Weights of a small GPT-style language model, trained from scratch on English Wikipedia.
Size: 15 layers, width 256, 8 heads of 32 (4 for keys and values), MLP 704 SwiGLU, vocabulary 4096, 13.2M parameters.
Architecture: untied embeddings, normalized queries and keys.
Training: a variant of Muon for these matrices, 224M tokens.
MLP neurons of a small language model. Each row is named by its layer, matrix (gate and up: input weights) and neuron, and shows model dimensions 0-127. Each number is 128 + 24 x the weight over its row's rms, rounded and kept within 0 to 255. Numbers have three digits each. A neuron's up and down rows have the sign that makes its largest values positive.
A block is one neuron, or neurons of one layer that tend to fire together. After each block is what it responds to, as a language model described it from the Wikipedia text at the highest values.

L4.gate51:136123178122122154086097170098119122130149155094121121167148126105137150100112127104128162135122121066148101106165116145120118138128156119124114116107114129142120158142145152167140137126159149085104120110095176130136099154159118095126097103120118157112145143130121095133127152119139099158105130084102098144083107142115088116116121103133125137108141090166128132139086168156123119148134
L4.up51:110152161172126135071114144105135083159130154102110151131094172112136177114112129093126123159118145063134143111142116134129122162111109133103097140149117170146120164147147152139124189142144126115096119149112129139135099162143100103120145155135124124095129100148120118131125104131131080159090139111114105149127137115114110092123096112146117177120109098161162137146093149126129132127170
Time-period nouns

L10.gate15:131150116146085109165106143138152093199157137099158128087149105101134128137115103131097126107110150109156149148126154162109143180102156121135126154124126164104153114110146127143145173098144139149124115124148181150130087145128142086131129134173181113150104101168134120134118122141130130119134118104140158112122157111129168129113119116104130155140130130106121147112106142154135098129131
L10.up15:175145135110071111113132142122123154143104113122192101180083100106138128090101113141137114134130145157134144095135080121159079155142123160121135152120097103136101101105104175132138111115132120136138131105084169121096052167116114124155156127153138162156124120144120132115152122171083122169144109121118119139158134129130164148113144112067137151120127136127146106167141127148159126160149
L10.gate157:136122141121145117107102177132121123190170134117081133107104138124148119111145198137088186158129101101135150123156149160137143135125093106122114089168120135120069111132154150119098134149085145096099095150119121172106140144085113148100138128190125143129095154110124110098091117117117125116126097141096095165112123116131060118125085135145106114121124138113102101158145157125128156159146
L10.up157:087167169117131137117139151126110127163177080114115118160139143130148152134108138129118111121180145114141164154135124160103149105122136152144194127133107083144130124105130086150116110137150204071120157144119155107113117165116070139144124150140121134134152120108099094111115142100115100195161141091111145136165097132123120109149133135117142161155156115121114150134132120140147166174154
L10.gate168:079134141115109086124147110136139129132114167131174105106146074136131140170133117113132098123113135118144137138145132137134117167158131103119162145116094115093124154120136135178146143175094160136078151132133093171139110127143092164124141186117118120120111137106166111133142120100111178123126143112111086169080130073121131145151160131190127136137116170102129111074136109124147135126124
L10.up168:144185159109129110119117107107149144159141134092100100155199156142128126131144172113139123121105152057175164145107144139134128139179109072159155141130133108147171140100126108133121107135097117124086133173175132112118122132132108140117086156150130112119120105137135124113124139135071179126141139133129091098127124137178135094106146137137097130159097121118103128089093111121151111133114
L10.gate428:110196153170101110137164135092097098110115101104161094137143092138091096116103137154109083143147107117132208149084084183171149134140096148117113163125140107120107119161100132148095145131120125118075150146148124118120128123102130134105149165120119166094114127116150145129123096104143140096119158117142132179104095132091128139111073090109109150109137124099108150140160121132110142125130
L10.up428:112155140129119139131139130097135103121126124131131134126132146157163101159139126133091117162156109141134174112100112158143104151093110083156103158118162125100147151142117107167178130122115133143081138135167164109129176164105112111132138156158152172094144173126130152136153122115114127166143128135101114135131145112141075133134160123137094149168128105109140184122152120107096150150125
Temporal phrase endings

L3.gate3:124101163107168140091123144168134120095091132134129109132151096123178139141048164123123133115128130118107159117138137121121179126131152091145122155135127131108141095133132130131150144133124134151101134142160127129138098123122128163126130111113113174117149151101158120127147122098104142094115130177105127074126150126122136154156148159105118134145136084158113155119145137119101091134132
L3.up3:134108177131131137066139150181124100122110112111124125118176122117191143153085148142134089125113112141149124127142095132100167125125161109163137155146128141134131109142120146121164168132123144148113181130162123118109084122153121140109107137107143166124149116142160118150147106138130154104156127167103142105126135122124160161119103149124122152135100130114135110114165110139110061147119
L3.gate72:140109136112143090131177102135129129143196126131108107143139088124117133148115113191153132124131096114128144135124133152107112108130160162160149171138123113132136156149131108125143144109109113150111094096126112124160103089116123123138112168128109184074154166091114115143091112126130104094082104179135139140123122149144129139104128170168118122119112138105135131145130113127142104115128
L3.up72:117133144114186102166121100153083149148079117123108116125151119112136139149146104153156054107126134133108181108156155135146096079081174103141142183133152120135131155131165149103145112141131135090115129125143071139105117142125148144125093106131102174109141135145149129125099131129096127113142078141127134087152143140167135092129097155120153106136135148127162113115120139129130144133140
L3.gate94:128119141104185108117125142152116100110156166088142090128158074111107123157113097117122129119146146135119106117155098119125090152061138101170124124138122159131162055094137138129136136147149100116120170115128127153142135101089110120157154132107107135161129128111130148164123125137127132096138102092159141091154124145080153137124122146119160134143097108123117135168185110133135211117156
L3.up94:122123157101153131133130130145108106123161164085135119136178092127119114152127105118109145115144155108125086133152141124095102137070150092163148123156136162131194116111128132133120128131174109111107168109164120134137121128116112127154141122116090146144134096113142148155115139156138173113155113107154108112132143144064145124137110135124141133156139100124153111173160111132124181109174
L3.gate122:148050132120101107149184114130132157139091110156136132126184161132138107141121116136120126179102139128145095150140137107123116111142090108088151122113169082166123177149138121162110162130177146106109106121147156133108137111152150149157059090121095106107164147133110118146161151118089124097123100114103165147164113107152103114113177148097131148168142149101091151108148121168115093127146
L3.up122:091139100122142139112090128140112073131116124104125094107095140127148161108148135139127109108134155090117119122117141110110096123140213142112116163149117122114139075124134095122118123115087151149137129150113152156122082143122164151118134099160130121124129103123072125112096119126159149147128086158145111123103120150087103156156134094118109121176091114153157125133143138112153119135097
L3.gate123:149117160114122130153171177148114113143124174135118071093142099148073166130154103097135179130103160107094154106142158122121120113128157068112143102118135114144094186119158155137129120111145152110093159163184107119085137138147100117115136168084128113141121149110111127172105124124115130124143146120103158105123124148078161159154146112107122097100122110165158147122111115187164124091106
L3.up123:172153137161088134118177125133137138124091122143143157091085135132133144105156140157127131127102112072160119128144112132113072123120117121150141149099157108160142118130087119122136120132127122116139145140113110126141160109092112151101132150174122175094154138111115088044128109146152106129145094098164113117123108119167130158132106125098150161160131166133100150147137121129107102155103
L3.gate182:126070142116146112194134109137136134150125099128137124146129111100104127137145108104118127140125080138113142128116154100146165169121167140109093124082146114161107169150116145168123107083150160154158100145089113094087137171139129154161078093166100169119097163092167123097136136165092121132136160089121150128142151131115130124099148119155125136105098140123133127100164105164148136149134
L3.up182:117101151134145088180096105119141114135102089132125079137137117110127134120107104084138122135115125125127119125119153104153120172100115106094132097114130111143123151128146134144106133098124164139123112121106088076090143126149143143108090084161109146105120118093166131132134120142086113106122138122140186109164186129128152160117148109136109141126087121127098124102176137158098160170153
L3.gate252:146129111108099123156101091146112121104102139127122137138121125132138129146093092149151109165169127104109142126138100093124129153110125164123099123169086131095090128123155134117141121152087165156122097162084130150130139100079153080156153168145078142144133119126124141100134118141132131143123112116136135116143156129116111147159104139122096111163185141133139137074115096184094134126116
L3.up252:113092167093142105136131124164119131121125163131111066151127161110123120152110148137105111135107172152145143128124104114154087148122123131134169138161114159137144132140155125128069118141142159128143180152097092150123180126140127121104115132106095125133098132124092114163154112119125146118126158126134112120147136133116160141111063130144080163161110119105127039164120128113150150089116
L3.gate256:087134129131114117144108128108140136107129126133099136102106080133171158147119114091108130143157131107076101132132094131103122146154194124135108110153111075159140142156133136099124152139183152130127148126144119126139128148105145107119086124158119148102151148115110134100139107153141115144169131127132129147118112147136128123146129111092168132094151146149123179082155122156134166141123
L3.up256:101116129114082093137093143125143145122133160109124155116118101132137186163113132093116134152145150112075092110162119127122104146158160152120085091133089091127143143133123156097086157111148156133157107134146115116113163148092126131110106142145117153101143128115113134120142116156119116118161121102107156150099105133110102140127135099120152116133138169147148181113122146129096178140133
L3.gate270:164152117121139125143108125117113124130079119129142153150138096112123128107150088168088111110177144131167160119114132136117141116142113139137144118140108129101093129101096115143128148119127146144111101123131157109136175142150125160133134178101174074100158140124072160137106083134111090184144143178110125083146129148103138123142072143136087138107161129147155091132148096149108128141108
L3.up270:158109118135144113131123129144130142133099107102122163199125112121091151118122102155122101114168131121154130135150145123127148095126123131167150113120099129093109134115102112154143152123153157142158132132136147121132175123135125156118132174133139084086131133110096139152111077125105085159135158156128122132141123158104132122102116144097101139163149126125124052111149111139136128145094
L3.gate317:193107143090107114109165160100186090094130171117141105103141129151127141113137124125126153168078111116192137161136135126125137123179130137110130112160125118155147112127154172147144137154136129117137150114139146134162143175091161144148123106116090141129157129071111172123101123133115105115134170111155143172136163159097105141133093105112112131140106124120170134113140105128170151125140
L3.up317:172123138128162128138155157116158124129143148109117099106134128150117174106146099130149112120097152133176148151126124136100147110158085155090124123143135119077132120159169175154146100124151108127123160139127132149120117173099112075181134096091105098093160133089132130097126147191144103068140148094135172140142105120122138126095140110158123133100123145177077167119091154151155136136126
L3.gate325:126125098118130108131141106115151109123147083113099125101112103148145150105146127162118114146110090145131144146101133151146148142121116135124109134152103132158118131172117116170112101165157078135136224116148073130129116130129138115162118097136160100154133134106121123135127146135138143160151132158177178142130079140119146125130147133114114146135124149124074143094148098118125136161126
L3.up325:105128065111099120069151116127115114145135086120135108118113143122174138128126162138178144157118086127141124118087163145173148130163062116133133116133109115143108097140130116160107141162148135149133151122113136100129148111147159125125115113147157141091107100124128115130136115091086156142142149165160165156097095120137141147134155079142149144170120158129128101095143121146128132169156
L3.gate395:161093103127121076108105130112139167128130106140119114102091100206123122121151106121128189126113093136137151102130111107169123136115115129150135137117144134115121101141164155148175145133131134117133141115163186183128140136100122122189092126134146159101186132130099140117140147173084141081091091147113131113103132153126087095137145107106116093118120113120160090120129126109117118156183
L3.up395:133102134161088095117117128089146143134161131127160141120106129173159134109142150140135125114117075135116125126139165124167140145078169129125151090128134146146118090172140138137139116095143146118140161124151148187136123125159110120150122118147096150113139111153124116110115167172096170107109066157162110130126101167109132129133147126124145114147115161096099084129111114140136126124168
L3.gate507:132070139093139132129144187142128115094113141084111121090122138132089132153130098135144160114166119146153143141138115153108107127147111127106156135146105126148145094152200094141135123140113161118132146140097141119087127126100148157148116117152139144102113065103101143180124104189108100106127092127143138133132127145152150100071085119113076110097099113162129170157147113116133110128148
L3.up507:118086169132115098116121145132119129135109154125165132132120147122155184146193144120181122127138098097086125164129105106091111138104121142085117111140111143153133133153153101119155108137157140131120164144139086108115141074133137132162109118135146131100150109122122151148114132142190150138127146159123141086116113138159152141096113130166104140113141132139102136128220104152136115140108
L3.gate525:137102101095145133176152161145089140144162108109154119124121091117140149177146115167162116129129122148122156104120129126105124182139152120111129139146131136104121142126128121137117117126077135140151112140139132131111122181135144127129106159133119136124109134129103137111092146163184100114119137139149165111096121155136123129124135096122125135089099084145097097100135127123085168116115
L3.up525:112142088105143129161103139149089123150161122103100141121106065136132129154109110169138132129118124145097106102118141160144122179120162134114158125123119136082117138145114128151091090118110129123153124101178130135125085183131149115126108129132149151143130127112107089122105160142120098141144160124152144106102145184135125120113141114154106129102122069130108142102118132126125142119105
L3.gate570:148143119130094089176179118129109097130123132088112147133133094109096160132123130088165109120148174167057118120139118179114163156136090084085153130123132166152118098104114109110131103151137159133127119168121119087141113105112154141110126115136092116142090136098094147136175109128102100069102166159126145138083075111160139170093164107109103161124120109140173105139142112108158132138117
L3.up570:150122112121106147154155150104114090098109139102111144130113098126102180137136109101157121151124186145079123128133105180137156152133079101088159167115162141189112118096127101119119089167113130137120117148135118083132103137140161140143150112156113126107106129135078160130120082115118109080108167150144148132114091101138131144100151098136104132125114107178166115165134114095134136116100
L3.gate649:090105105116140102132152129120116099113097139157119137104147137140112122137126131127114152152157117180181124120157145135129124127104113107135132084091086145127141086142091126136182154129137183192167123149095149159074173146134115117110138118076143152157136110102116126111127123139128127147153130129121111146136167126076126137121170103120129147131133108128145136119155150135152142155113
L3.up649:139058149120149108115138079147123128102133175170110099127156176111126089130112071119116137156140126148141106135168093177153152091130143137136135145143124155140163146160134109141082122102119136101142122141124142133093175131156169129109143150116161131110151130172147135103123125138155129151157138150089125159138131101112150119137129176147109148129110086136140104108184103115123118164140
Year final digits

L4.gate592:142120151134101129145121129184141112134132134132139076104124144149117161140137120119120146147132092147135165094103132167101144137118115100095147096141141103159110103089154117123100143162148167172135150119140153116139103091096110122153104121164141143070124096103096156109097142168139120119143142166134135123149150156143108147128105123175107143124123154157116167097080148153161175158167
L4.up592:135116138144099145110123128143100131112147151121134113103139131149124189136138110111139164123157090130147119129106132170124143147094117113101119133136146089162123157093133122118146168187167177146110135106143117125161120120107099140157107139153135159111121074118081117146133126151148118104119122170117117118112142154107105161125104120134103100148135169168137131131127152137124170125125
Year final digits

L3.gate5:152131093123127113160106154161109140103120079079113126147137132125177093152160139158159116137129129123105169167155112100157114123121113112152127160106116109163124147159107114127134145118116100146120124130142156111108132144157101144120138129174129153104155122113112123144149112140143137155108109138107072160164106175117104169122125092178142119161135121159066167147138130131146147166121
L3.up5:110112120119100118152142164154124143076154100101129102187123132125150122161129100137138120107121151087133140119142097132141117105126109144149131169131144113165163108108117114112144151127108090164117089131122140113123114147183087148146149125153106119141140114137121131146158105115157112161103104186109094156149126164150102155149121123176160134158138121131111151130180120166136131149120
L3.gate17:122127150141129124072130114132111108148142117103123120145158143100142071107133100086115159099135115102077141144129100146140095167161139098116090149133171111091119137117143150155149124158095162161133137139151154147116155172148155139136208121135063155117121099135079135117132112093169120187147139145118124124104094155111150102127168126114122113151125142089153150121110131187142126139117
L3.up17:124115179125129144102141090093113140135138143139119155134124162138110074130163116109115130126106089147099178134131113105135113153142135125139120126141115110122153102147161171161125113154097150143129143138165116157104145144123158135095165117124066163100154085122125122087116087091125128180131134136102127114070094121103131058100115096134146161114125138070116153111098092157152125104118
L3.gate129:089148185114162106146113121108157120148152131117130136154168127130087102107116096144171119172130131174092145157110123115124114110121151109127137172117169121178095146120131087101116100132137166138132126176113137120201164127129126182107142116116137139124134152133172110111147109099153108090157080146134099097135125131136109125136109102142141137142099147091102174157159133132116109162115
L3.up129:103148135114161121126114105109162145147155102135143109125141098118116118106099133129139143162150122154134156181131158100094078083102156120114117173080090128148100176110124158176096117131114152148115180171138144140128137124142135172153155137117146118122139111122110154119127108116152137123130122122119099102106123142106123113137113117136148135113138131097125185094150160118147111110117
L3.gate166:109117138137095129104112150163131150149106136114101126133143100134126101091145108137100127156108125075093130120132130136157135127084132138126128134105090072125145133135121128135101118174078129165163126129093172137127146156150118122132161140186136099099110120122093140105171095101111096109106091159137126092149120131076150067135120154124110128147108109166175117136113105156147146129173
L3.up166:079115144145104149111106093126115162164117143146117142110155103138179111095131089139111108157118101109126114151102104107175134149112112121099146168083096133133117132142155099109113065142083128159181123132079155153144150152155123122163151144178151082143113124118097144126139121112115103092116096137141144107159087147076153147137140124145108121125106128123158113117123126143143133110141
L3.gate174:101116093107131135077076117131107111112131126137151141146139131136116118137137075107128187117130073168136092133103131147118163143113121097164120113146120128110143116134146098099106123148137131153113117120191146173114106129170151150114136099096119114101114138144117134131143188119081095115123136144118086149149141116099087149130103128097154139142151103143102103138114153153119104141127
L3.up174:134115107139099098134133147128098127124146123129159112108120128132142149115124118148112151099129115175139135138087113131110159102120105108122069142127096136094176120161143081127113113166084115173130161151191152152113121095130147138124179128100109142105159092130158157156120177096117119137121152164155119146104115102095126134141115118143146160133144096160111129144140142097110094127104
L3.gate412:150113154122097134120082135143135155134183077117117144110138125153137103124124095117156119145096113132097127126125142163117133161101160132146142141139131085110144186137159147108107128125119121132169131118162150164118057107174151186116153138132109111111109092164146105123117142135149060135162113147128142112163180131145128159128112121173142151155123119126113111113113152133129148177116
L3.up412:161143157152110145091133151108163083114169096129109124170133130142126111144156105123173116127092127134107088142151139116113112127135143094153109154124099115134132183119163167132181110163118079128150146075123119152136113138139095150119166131145106102111135109106124127137126146162162052148122100136130136109127146123137125138097130132155169151166104142133131137098113134089115134133135
L3.gate476:098140120132122116147162148079109138119127134108137108085173111170077097145135102141117142147151115180135142135120097123101143114100139125133123160158144117163140134130118123112108120146080113115123110145123092142122135160119134163147149149141140166153143135162114142117133115090163146151112095168163160154097138143111125149084126114135205121113100146128137174176129141164168158176149
L3.up476:118169129119142112150124125089119161118157118114123105143161114164108124139121097127133126141175100163126136136132100110125157091125143077150152135132112125169125160112132107121122130093071115125114132162130065153114122169113141161135151160161131146165155130140120126106121118122142154170099099114164169138100118161125126158093092121112192134132105149161151184144164137126155160152123
L3.gate517:127112168147148105113088164130109165117155088111134109135147143128126160139134146091112139131102135124092160108099135099128157133131150133178116101130131116145122118119111103120148161116137133157137146113105126136119129172066168134154135133123086171130132125102162132133151112110184112119172108131118089105129104107097085142129103155151130115169097127150153100135113140127162138128166
L3.up517:089131137152133130126097176121128149120136091161103092158119137099139145094114174086100132126107094131103134130114093084103170144165133146132105114137153165138112102110158092137145164119145106186157117120125079162122168173098154130156151165147101143087153104124166140152168120107150114135120121142099088106120115096127085100165094144130153107136100138157096090126112124129150132131170
L3.gate520:106162136141121128096101149149096111138084155091133142149117085139112120106159155092123115123111108122089145108127122128135164147137166093161090119114167160139140146175141106141136141157088152081114137131129141117096134115130149116117104115153106112136103150117122120123130078118112116223137065096133083165107101175170078106102167143122096134147140145124079121117072144125154118129118
L3.up520:092145126135105112133094144108109136134099192090108144127123097112109101135162119154091114102118130104120117113110119094100114147122129128141099177117127091180098139136104112139137137150097114078107153128141087140105128164140136135135129167118134160180117110110122124113106105152173108172137114117123084159117117185156101107128103172123101112125112098126137113148091130160114124135123
L3.gate529:103169146113095140144139102126140115137126119108077079120148091145133111093124112118139147143112077149123147098141136142121129179090151139128141128113087089139132118127148127095142138131137100103111133135158201113084119166159108111110145139165108102146140093116120142097088153098150122159163093202132100130140138146127156104120128115144107103171146111139162123133124156109125129156097
L3.up529:097169134146113172131131131115158160110124109094102086156162133132129108123105091152144165131121098139144142113141136116179110164119168118126127113117104112143106105163135101092115153095129125143102139173135121144111114156095124163119156129139092151152145110141101131079124132112158148127160107170114138139131127150122136138167110098126129109152112153134115096121112150121158108179116
L3.gate560:119149150133121139131095105138203143128113136131117038116172141158160153137197111148121117144158086116117112107152123122134162177096137111153128176159124127119097135073106107135177130148116133116125152107152133130165135098103127126146105122169156126147100102111122150079184137149152128078129115120158177139145143148086083140130119138149083143133120133130153143105123160156108107116159
L3.up560:144152132123121140116087121115181143117136154147133063095203152152163140121192100154117111169136096113108135107161102116148130188100164099136109175157135150129097136107100132137189094140112140100122165144134124096161114085126134125144091128170157114141111108101116151084178132129139133096134099100133185134129152128128077135153112145159108126149097106149130122124129171114125121123169
L3.gate576:119115093127114134139134121143118115074150106133120127118163122146121087151110083133199148140127129125102104108111105145118159138120135134131110086118067125095129096131102099167170106162146134143107151155121157139105137139125095110088131135118136199134122180112102130095108118139158122118113169157088150127139115146123103106094140146144152111095134121146154153090090125157100153133142
L3.up576:140133092101124156124130113129134165133153095184154120133139143144139162117129089112139175145140123156161117101135136156109145098124149164150130127174103120102125103108111104185147088097148134110123132185145153121117128142110139110137150116105111179127148144068098115115141167104140162112105111140078121136132135121144057098121143103151151128094121113127122178099073123143106145138122
L3.gate625:145076111153167111132142112128113161129122133146142163113141152108102104124097081116085115126141157130099136148137072125122116139129086110142110105139120092145121147133105126106074094148114164174131115151068153115135130090168113112101124128102111146131112158125114134122176127100151146150151151168100150123159099125136111137180150116129128124111102107116121110127097151136149122175129
L3.up625:135080098153174128142141130121133169120122144146123165136169155126100125114088117142114131139127168114099135128171083129106119159110074092119114130131120114138131163143124125108064084128132135155127133164086151132130135092152097129071133151127108112139121160127126108141154109114153146113169127135118140114153105153114095139178150124123138133099075139103101120111132149103125128186100
L3.gate639:146130130117093168129138133148124152096132094134133106209137129155166106115149126148114128132087119126116149174125104160107157149142112144104117130106096128160122149093125117140106133109148077138142075191119113141108085126121147156132114111135117138122120113134091117086222116097156141156142141145159099107148117164125129153163095097152126134163097118127111141097124136091109155150124
L3.up639:140123117098136125132086121088126145127097065122130142191134112107170114115147143159129092147136117133142156156102125132095149175122123145111163129118097144147133120129106090136105174130118115135120098176115143143131112152142209119129153107120088150107093116110095121102188141113165111164125104164145095110150092113098117132140092123144135131147137120101117150159120133123111123183108
L3.gate663:113149153148134137076107109104126161159149102114131136123152091134122101090071076158151124097133149113139162146175127132123150091106149127114135146100130126108160144100120127116153122166121139146128087098165134166137131137101132138115157150125148114123153126133104127105125131100151051093144119165087106148124168139119134173125177108134132137115087107103123120103133128091111186095130
L3.up663:153159141132099126050131127136130135171114111127149087115160090134122122106077086166128126167154109128131148167129123125142158143094093134129130144127122128133126159125190132142130115130166149154126149140150160154141151144135153146115173156115172133122143128127132180086115157099131071099117145173124136125131154126134102161124180111151140119132136114129107141084124119129144163110126
L3.gate682:158125131144096130103152109113140137113127062128115144117164136123145153096145091105119133130136113115144129112138152144142111133133096141143109119137082093092125133098142065120143137145148118119174101154073114118145141152134094141113163097141127186171128120115134151103095121112182112158134150152096151137148166186092075117121133073122108143163115109120146138145106131087115145153129
L3.up682:159141152121115113098133087097156121118112087148110138122180107152141161098143074110125136147129127139144104109136139128108110151149113121136096112154098139111117129120145051092141145136146090164168084168125118140147124141149089142127160095131107180171121140122120129082091107146173098159148123140081130159166128163118034132134139083119106127159118084143150156162089151105101137152148
Death and common nouns

L10.gate217:122165161141165146133139132102093105111170158114145108158166163168109140136112163097093122140120122147180126149106138104126136108102131058118112177100125092157159148172150101124140144114170114156131160134129129143162134141140154129113137109140132092115130128128106105137124110161101094140081078128141094131137162155128143136148131105139114120130136144085103102121154157160094134144161
L10.up217:139120128105166119130133107139125141123125125098133145083112124121121120157106164116106153139134132121140137115178119108139125129156136130098120123112109157115094133124130120092094129114169148136144187139127135127146143122171132143098085132153132174155098126121113152124104114148142132127140097132119157132134088164104109146162110130179175134123126124105129145148118095145099076158127
L10.gate366:112166125120106129108122161096130135129153099099113162156144129119129127080112134135131150089108099139132116121082157078110105088118116097140165175109088139165148161176149075148166135146110145137109139117176166123109121095104139124156147135162154121128071156144114120095127162100086123098117081106128135164089171158105086125134150108099112145139105127145116119137157178088128140142156
L10.up366:157114164106122121128114096085115130142117110117101189143156136082165109136090115159138096121150133172128130177140148132118131125131138132128141112183160155165111139178143108148103145118132152149133131109122105131083139137082150120107141125128135120085121139129142142101103108158116142121112093145135151141118131135110103149160100150106155157113094132129123088149104147148082151153129
L10.gate477:144125113106092054146156116152120134142093156135114110130156109124151161162138129109130145168092124119135096123100127134162091167114129108133108131108083109097113143136119136142112130191124145149145110141140130121114136142153122114090158087095165184176143154156118105141123127112130143148099114089174133140123149126100125105120124136118155192096167150088118124137151146162172109119107
L10.up477:142168117104093080145155146073124135150128176141143107141113120111165116118149123154158195159131087154133128139128179097154082115089132121138108115136121171148136120123126117125150152145156165195138088159139155140134106128127123148178145103122126130124175139178087166095147151137116135121127098119124094155117114117156128108132087163165129151112132095139140108113155111130130140123156
L10.gate689:113138144124113132110105130171144114152162135087115126137160168147158142097114183141166130089108112156126119150111118096122136164122206113123127132070144123126134174148123111206109162145161138135136148128138168154080122119096092128131154151142105112122102128120108150115094138152114105106132126092143106143127154121147115152130098097127175126148132134148094123139121129141151114190112
L10.up689:108134171114107106129092122186117150135133118092120107158136112100149154126143177112127168125108106156123098143111105126124118140134135119105113134136139162119118163142118132180086124134141154121130124118106183153091143083127134097134172173148149087109108120122144128141143107136091106108129073121115116168131143162112149133149131143112137152101117131106124133114097053104143106155129
Final digit of years